config.yaml
n_layer: 26
d_model: 192
n_head: 3
n_kv_head: 1
head_dim: 64
d_mlp: 960
vocab_size: 512
activation: "swiglu"
norm: "rmsnorm"
norm_place: "pre"
norm_eps: 1e-06
positions: "rope"
rope_base: 500000.0
rope_fraction: 1.0
qk_norm: true
attn_scale: 0.167
bias: "qkv"
tie_embeddings: false
parallel_block: true
init: "uniform"
init_std_qkv: 0.0352
init_std_o: 0.0352
init_std_up: 0.0352
init_std_down: 0.0
optimizer: "adamw"
lr: 0.00338
beta1: 0.95
beta2: 0.99
weight_decay: 0.042
lr_head: 0.0106
warmup_steps: 207
schedule: "wsd"
decay_fraction: 0.591
decay_shape: "cos"
final_lr_fraction: 0.0
batch_tokens: 65536
seq_len: 256
doc_mask: true
train_tokens: 307000000
steps: 4685
dataset: "wikipedia_en"
MLP neurons of a small language model. Each row is named by its layer, matrix (gate and up: input weights) and neuron, and shows model dimensions 0-127. Each number is 128 + 24 x the weight over its row's rms, rounded and kept within 0 to 255. A neuron's up and down rows have the sign that makes its largest values positive.
Before each neuron's rows, "fires after" lists the tokens most often just before its 100 highest values on Wikipedia text that the model never trained on.

fires after: "un", " a", "it", " f", "u"
L5.gate46 [154 137  92 112 118 181 151 123 106  75 118 155 102 121  98 141 114 117 133 149  79 100 143 126  94 126 109 122 125 111 127 101 145 123 113 146  95 101 119 111 128 109 166 135 104 114 171 114 126  94 135 149 141 167 133 103 142 115 123 139 144  84 136 123 159 121 114 167 127 151 152 152 120 147 101 151 135 143 142 129 127 165  96 140 127 167 158 128 147  87 121 102 127 107  96 116 167  87 113 141  77 171 146 123 128 127 120 118 116 103 155  75 131 126 138 110 142 152 158 106 133 151 130 168 112  99 109 127]
L5.up46 [152 176 107 109 107 151  82 149 142 133 161 112 104  97  87 160 148 117 116 141 131 108  93 133 111 119 114 150  95 139 176 150 150  94 125 147 141 107 112  95 114 130 132 125 152 138  89 131 136 122 107 155 170 103 111 154 126 118 142  79 160 107  91 148 153  97 156 113 119 140 106 148 137 144 119 137 153 123 138 120 104 165 154 138 140 143 128 148 142 138 122 125 122 112 149 133 172 143 136 181 150 180 121 162 171 136 138 134 119 151 160 152  84  86 136 170 159 130 114 117 112 123 108 160  94 128  73 137]

fires after: "c", "is", "r", " s", " t"
L13.gate224 [100 154 119 149 161 138 124 156  83 141  99 142 116 126  97  94 133 118 145 130 120  92 143 168 126  67 135 138 122 144 131 114 148  93 136 111 116 113 132 119 111 152 120 129 128 161 136 110 177 113 172 131  64 122 113  98 109 156 109 103 130 139 119 134 131 122 145 135 160 122 136 140 158 148 151 149 171 111 117 136 126  95  96 105 110 175 116 100 142 149 128 116 139 147 151 125 137  87  99 118 139 131  97 119 118 120 119 117 170 135 115  90 171  99 142 162 130 111 134 111  80 126 108 113 151  99 126 112]
L13.up224 [154 133 115 122 100 152 139 117 162 177 125 135 129 157 136  97  98 158 133 113 110 122 130 202 149 136 171 128 103 114 138 114 160  95 140  94 120 119 133 119  91 119 119 112 119 144 107 145 171 133 115 135 118 119 143 155 126 143 141 151 138 145 134 134 133 141 128 154 117 166 124 136 157 118 113 129 135 119 148 153 146 141 114 113 127 144 105 114 103 116 115 150  90 109 132 136 102 148 128 110 123 139 124 102 121  95 110 113 105 118 161 103 116 162  93 142 125 148  97 115 140  97 160  50 149 109 126  93]

fires after: " l", " st", "l", " s", "i", "ec"
L20.gate899 [136 155 130 116 165 214 122 134 109 151 128 147 137 157 123  83 119 158 109 122  94 141 127 118 128  72  99 141 101 110 157 168 115 146 128 151 146 107 137 131 132 114 125 101 139 109 111 119 134 114 153 130 126 142 130 139  97 112 123 142 145 114  86 118 139 119 113 138  64 117 118 104 128 154 126 106 138 148 137 124 118  80 134 136 145 143  93 150 160 190 172 126 140 159 171 119 137  90 140 105 152 117 155 113 145 185 116 127  89 127 160 108 143 130 130 159 141 178 107 117  83 119 131 106 151 148 179 122]
L20.up899 [117  81 120 131 148 120 171 140 121 125 149 115 122 112 118 112 117  94 142 106 141 144  86 116 116 129 134 131 136 121 125 105 124 127 136 160 120 108 154 143  84 125  71 155 156 114 177  88 152 137 133 107 100 147  64 111 135 100 103 121 127  88 177 157 135 136 120 112 153 122 119 167 119 104 114 114  89  95 148 170 132 130 128 132 121 151 140 121  63 155  83 120  94 145 152 158 121 133 135 117 123 101 127 143 108 149 110 128 178  79 138 153 109 119  81  76  84 153 161 144 117  92 111 124 128 163 128  97]

fires after: "w", " Y", " F", " W", "o", "f"
L5.gate834 [108 144 122 117  89 140 109 134 128 121  70 120 151 128 137 137 132 162 126 188 132 132 128 158 105  96 105 131 101 117  87 129 154 144 148 101 157 135 120 136 144 107 160 103 138 123 119  39 144 136 115 134 124 162 154 144 141 109  90 176 119 164 119 157 153 146 150 115 151 140  92 148 151 131 149 117 117 101 110 106 119 123 120 152  97 148 125 155  94 114 107 125 114 188 128 113 168 104  96 131 165  97 145 158 115 172  97 102 139 115 185 106 130 112 130 119 165 103 106  72 122 138 134 118 129 120 122 125]
L5.up834 [116 136 150 112 120  97 148 141 145  74 122  94 127  82 158 158 113 160 127 171 132 127 127 139 107 123 115 134 112 126 116 137 143 119 163 109 135 110 127 146 153 133 123 150 142 121  67 105 130  95 114 145 149 136 186 182 140 115 118 145 114 143  99 133 158 120 136 121 130 156 123 139 102 121 112 163 129 102 121  90  86 159  85 139  88 132 140 170 111 114 144 152 127 180 129 120 160 120 118 113 153 133 160 155 129 197  88 141 122 120 149 108 132 117 107 102 139 130 116 128 106 126 117 142 111 132 144  94]

fires after: "le", " t", "ess", " T", " s", "s"
L18.gate356 [143 151 136 144 169 153 136 124  99 137 119 158 131 132 118 145 152 143 134 116 116 104 131 131 103 147 127 132 107 162 112 107 133  82 149 122 149 132 142 133 116  61 152  92 154 135 136 120 149  89 144 102 128 144  96 160  52 124 163 138 115 139 112 154 152 173 141 109 126 193 156 154 113 121 115 160 171 118  95 101 141 110  87 149 148 151 123  93 123 132 123 145 121 127 137 113 155 148 139 136 112 106 127 149 134 111 107 117 142  90  92 121 119 128  95 145 140  99 127 131  85 160 102 100 178 156 142 115]
L18.up356 [148 112 148 132 150  88 161 111 135 165 139 169 151 146 123 131 144 153 151 129 142 159  97 115 136 137  96 156 118 124 185  98 159 126 149  93 121 118 114 121 143  67  83 100 113 111 184 119 149  69 155 125 116 155 156 160 133 145 114 111 162 117 159  62 105 132 129 126 106 150 136 133 143 142 110 120 169 118 109 129 135 157  90 112 156 104 132  98  84 134 116 110  85  83 113 115 137 139 128 136 116 156 111 106 169 114 115 131  86 132 117 119 124 126  71 111 140 137 135 136 117 114 112 163 133 127  90 145]

fires after: "u", "ac", "\n", "ct", " a", " A"
L9.gate151 [152 151 114 111 106 141  96 107 116  95 128 143 141 109 106 100 142 113 127 142  93 127 103 129  91 161 128 114  67 118 111 109  99 136 107 148 152 127 130  90 141 138 146  91 145 123 187 149 139 144 139 141 130 162  86 137 144 126 148 138 139 132 174 127 140 150 137 171 154 117 145  89 135 163  92 130 101 121 117 133  96 167 101 151 100 120 111 100 107 146 108 136 137 101 111 126 174 104  60  91 108 104 122 162 163 137  88 120 130 124 134 122 118 130 113 150 132 127 149 177 102 132  95 113 163 144 120 128]
L9.up151 [123 133 142  98 130 194 148 138 103 114 164 141 173 138 131 124 110 171 104 120  92  85 111 113  93  92 150 166 106 162 212 153 128 130 126 184 138  97 124 113 182 113 144  86 116 108 136 142 140 125 128 134 124 109  81 139 130 101 167 122 118 157 138 155 152 148 110 118 168 150 132  84 165 123 133 132  93 126 136 132 145 142  89 112 113 117  92  94 140 137 144 116 133  83 102 112 126 161  94 144 159 139 111 136  70 115 151 123 128 123 144 129  93 102 152 108 122 126 119 140 135 116 103 153 106 122 136 108]

fires after: "or", "f", " F", " st", "o", "c"
L5.gate363 [112 157 134  93 111 134 102 162 115 119 145 114 124 162 159 127 151 117 110 145 148 132  87 160 150 141 108 102 113 103 129 136 135 116 140 117 120 127 127 133  97 127  99 135 121 147 112 105 152 108  97 149 112 116  97 162 101 140  86 164 107 158 138 124 103 130 150 140 107 147 106 129 156 144  98 137 138 142  93 109  72 109 140 163  97 153 143 130  79 106 110 120 133 159 122  91 170  98 124  62 150 162 144 139 122 126 100 120 166 134 136 123 171 116 103 142 130 142  98 137 108 171 117  97 144 101 179 125]
L5.up363 [116 137 103 124  95 102 105 118 144 121 127  91 115 160 120 119 121 146 124 110 109 123 109 120 147  99 146 160 136 114 125 150 160 128 162 110 127 122 124 132 153 106 131 143  94 134 118 120  90  85 106 132 159 173 108 106 110  94 106 148  84 145 136 195 172  66 145  77 110 142 144 157 162 150 121 118  87 143 152  99  95 142 110 144 119 122 132 160 136 116 123  89 156 165 112 164 140 130 119 105 130 121 143 111 133  93 134 118 206 121 167 107 115 155 159 141  74 111  92 131 141  90 155 122 103 101 137  93]

fires after: " ", "-", " O", " \"", " R"
L3.gate648 [117 169 115  89 122 128 102 154  95 138 159 158 145  98 144 147 107 148 163 133 168 163 146 155 132 152 125 144 100 129 127 100 146 116 129 132 137 182 140 115 147 110 149 125 101 149 155 160 129 118 150  94 139  92 131 170 141 128 122  89 121 126 151 121 133 157 129 102 119 106  95 104 120 188 149 111 125 148 117  96  94  88 110 129 155 135 152 108 146 112  90 109 135 146 170  96 104 108 132 128 125 133 124 135 121 117 154 127 147 136 131 139 123 132 141  88 155 160 142 133  98 114 161 113 180 113 138 138]
L3.up648 [153 178 123  95 141 123 126 123 105 151 141 137 155 162 133 119 109 129 136 114 165 113 127 116 121 135 119 109 145 158 122 151 146 136 158 143 115 161 128 134 202 123 150 139 136 134 151 147  97 133  87 163 154  77 166 151 122 109 117 122 123 161 117 107 114 134 131 119 122 114 130  75 147 112 139 101  77 127 138 155 149 107 101 151  90 123 175  97 153 142  97 125 132 154 166 114 126 120 125 115 123 149 160  87 103 150 119 107 135 123 160 177 112 166 110 148 162 149 107 167 107 115 120 141 118 102 149 109]

fires after: "it", "s", "ess", "ac", "t"
L11.gate938 [114 122 114 126 120 136 152  97 102 161  92 128 107 115 110 147 140 115 122 136 117 132 172 109 138 118  78  98 104 113 162 135 130 151 107 112 128 122 133  70 122  83 119  91 147 144 138 128 133 113 157 158 129 147  96 105 104  93 140 102 135 118 110 169 122 114 144 118 161 191 118  95 102 138 135 182 153 122  99 118 131 138 134 123  61 134 109 126 122 118 124 118  85 139 126 117 115 161 110  76 111 126 141 143 112 123 110 100 141  91 133 125 115 129 115 141 153 154 149 138 112 154 147 146 154 135 110 158]
L11.up938 [133  82 107 121 144 122 122 112 191 137 189 140 123 156 133 154 131  90 139 156 104 105 150 137 114 118  76 131 130 119 115 151 173 123 108 125 130 140  95  77 111 121 157 132 127 133 128 138 142 115 127 165  88 131 114 170 119 129 126 120 135 156 126  83  92 151 137 114 125 146 152 136 137 117 128 129 135  95 141 130  81 134 120 107 151 142 163  97  98 128 108 127 145  63 101 158 151 156  98 155 134  94 110 116 175  72 137 133 129 168 155 144 105 140 164  57 109  97 143 143 130 184  93 109 143 112  82 102]

fires after: "un", " G", " ", " P", "it", "g"
L3.gate263 [152 112  70 119 124 137 115 125 105 124 166  99 154 115 142 115 119 139 106 129 119 156 121 125 140 103 194 145 159  99 158  76 110 160  95 151 161 152 107 130 145 100 130 138 156 126 126 127 129 156 155 100 116 133 127 131 115  98  88 149 129 147 103  97 148 133 138 151 107 180 183 168 111 191 114 122 147 140  96 147  86 100 106 114 147 134 134 125 108 151 100  96 190 171 136 135 168 143 127 164 130 179 130 156  92 148 118 133 138 157 135 129 182 115 157 126 125 135 125 127 128 146 140 132 181 125 142  86]
L3.up263 [164 146  67 124 149 149 144 147 125 138 150 145 162 130 109 153 144 166 145 134 114 131 134 123 109 141 167 185 127 165 189 120 101 136 150 133 143 110 135 103 131 135  68 179 104 144 122 178 136 103 122 117 128 115 148 113 139 168 103 103 110 141 122 111 124  91 142 133 110 147 126  87 115 128 124 139 128 114 116 142  98 129  78 160  86 120 120 133 137  72 136 154 151 144 142 155  98 140 120 139 117  98 137 118 116 107  60 133  99 109 123 143  81 128  89  92 117 104 116 170 142 113 126 157 145 117 127 110]

fires after: " ", "u"
L3.gate20 [158 163  85 103 124  85 161 119 128 115 180 123 128 146  92 155  96 127  89 126 149 128 134 148 139 180 136  96 173 132 134 118 153 105  98 180 142 152 131  96 163 129 149 122 118 156 116 152 109 145 126 107 110  79 129 141 153 176 105 121 140 127 117 100 153 113  98 138 140 157 147  95  83 152 132 160 127 195 123  99 110 125 116 122 110 153 147 117 142 125  98 103 164 171 155 145 165 103 136 115 136 124 119 128 100 119 139 110 105 145 138 124 129 156 176 125 131 137  95 143  92 148 129 125 175 132 128  99]
L3.up20 [140 162 102  99  99 123 121 116 118 180 135 133 136 159 159 121 123 119 118 152  82 120  96 170 167 120 164 136 174 161 170 114 122 147 111 113 130 147 131 130 160 110 149 146  75 104  88 115 107 115 109 128 142 117 142 125 116  95 148 132  80 112 138 112 134 116 119 138 110 110 112 136 110 131 103 138 118 105 152 125 107 128  96 136 120 119 135 102  92 131 152 127 137 165 158 157 125 138 135 135 144 171 117 121 102 100 147 132 133 151 121 139 114 142 107 130 157 151 155 113 125 117 109 112 153  95 121  82]

fires after: " B", " d", "it", "d", " M", "or"
L3.gate750 [105 136 123 132  97 132 117  36 131  85 132 124 140  88 120 120 114 132  98 117  95 148 114 127 114  50  89 128 127 133 133 128 131  94 110 115 158  94 129 145 113 110 137 143 140 112 113 135  99 134 130 161  68 145 102  97 111 155 134 157 133 121 155 140 101 109 158 120 160 175 142 125 108 116 124 145 130 141 130 131 134 161 137 127 111 124 125 143 120 162 109 133 119  77  98 127 124 135 130 155 117 182 142 122 140 139 119 105 152 167 131  65 119 136 111 143 101 104 122 115  98 143 103 145 148 121 135 183]
L3.up750 [178 143 158 152 127 110 130 138  77 137 143 113 150 117  97 136 141 148 122 133 155 126 128  82 120 114 132 136  96 108 132 111 152  80 134 141 165 157 152 149 109 145  96 141  71 130  82  93  78 129 114 117 146 101 116 134 124 159 107  87 139 157 111 141 118 160 123 151 164 134 141 102  65 138 129 157 107 128 172 100  84 149 131 114 115 131 129 127 166 148 136 104 132 128 113 136 112  92 118 165 133 129 171 152 149  71 142 126 120 123 143 103 168 183 152 140 150 122 110 121 132 142 155 154  94 138  99 122]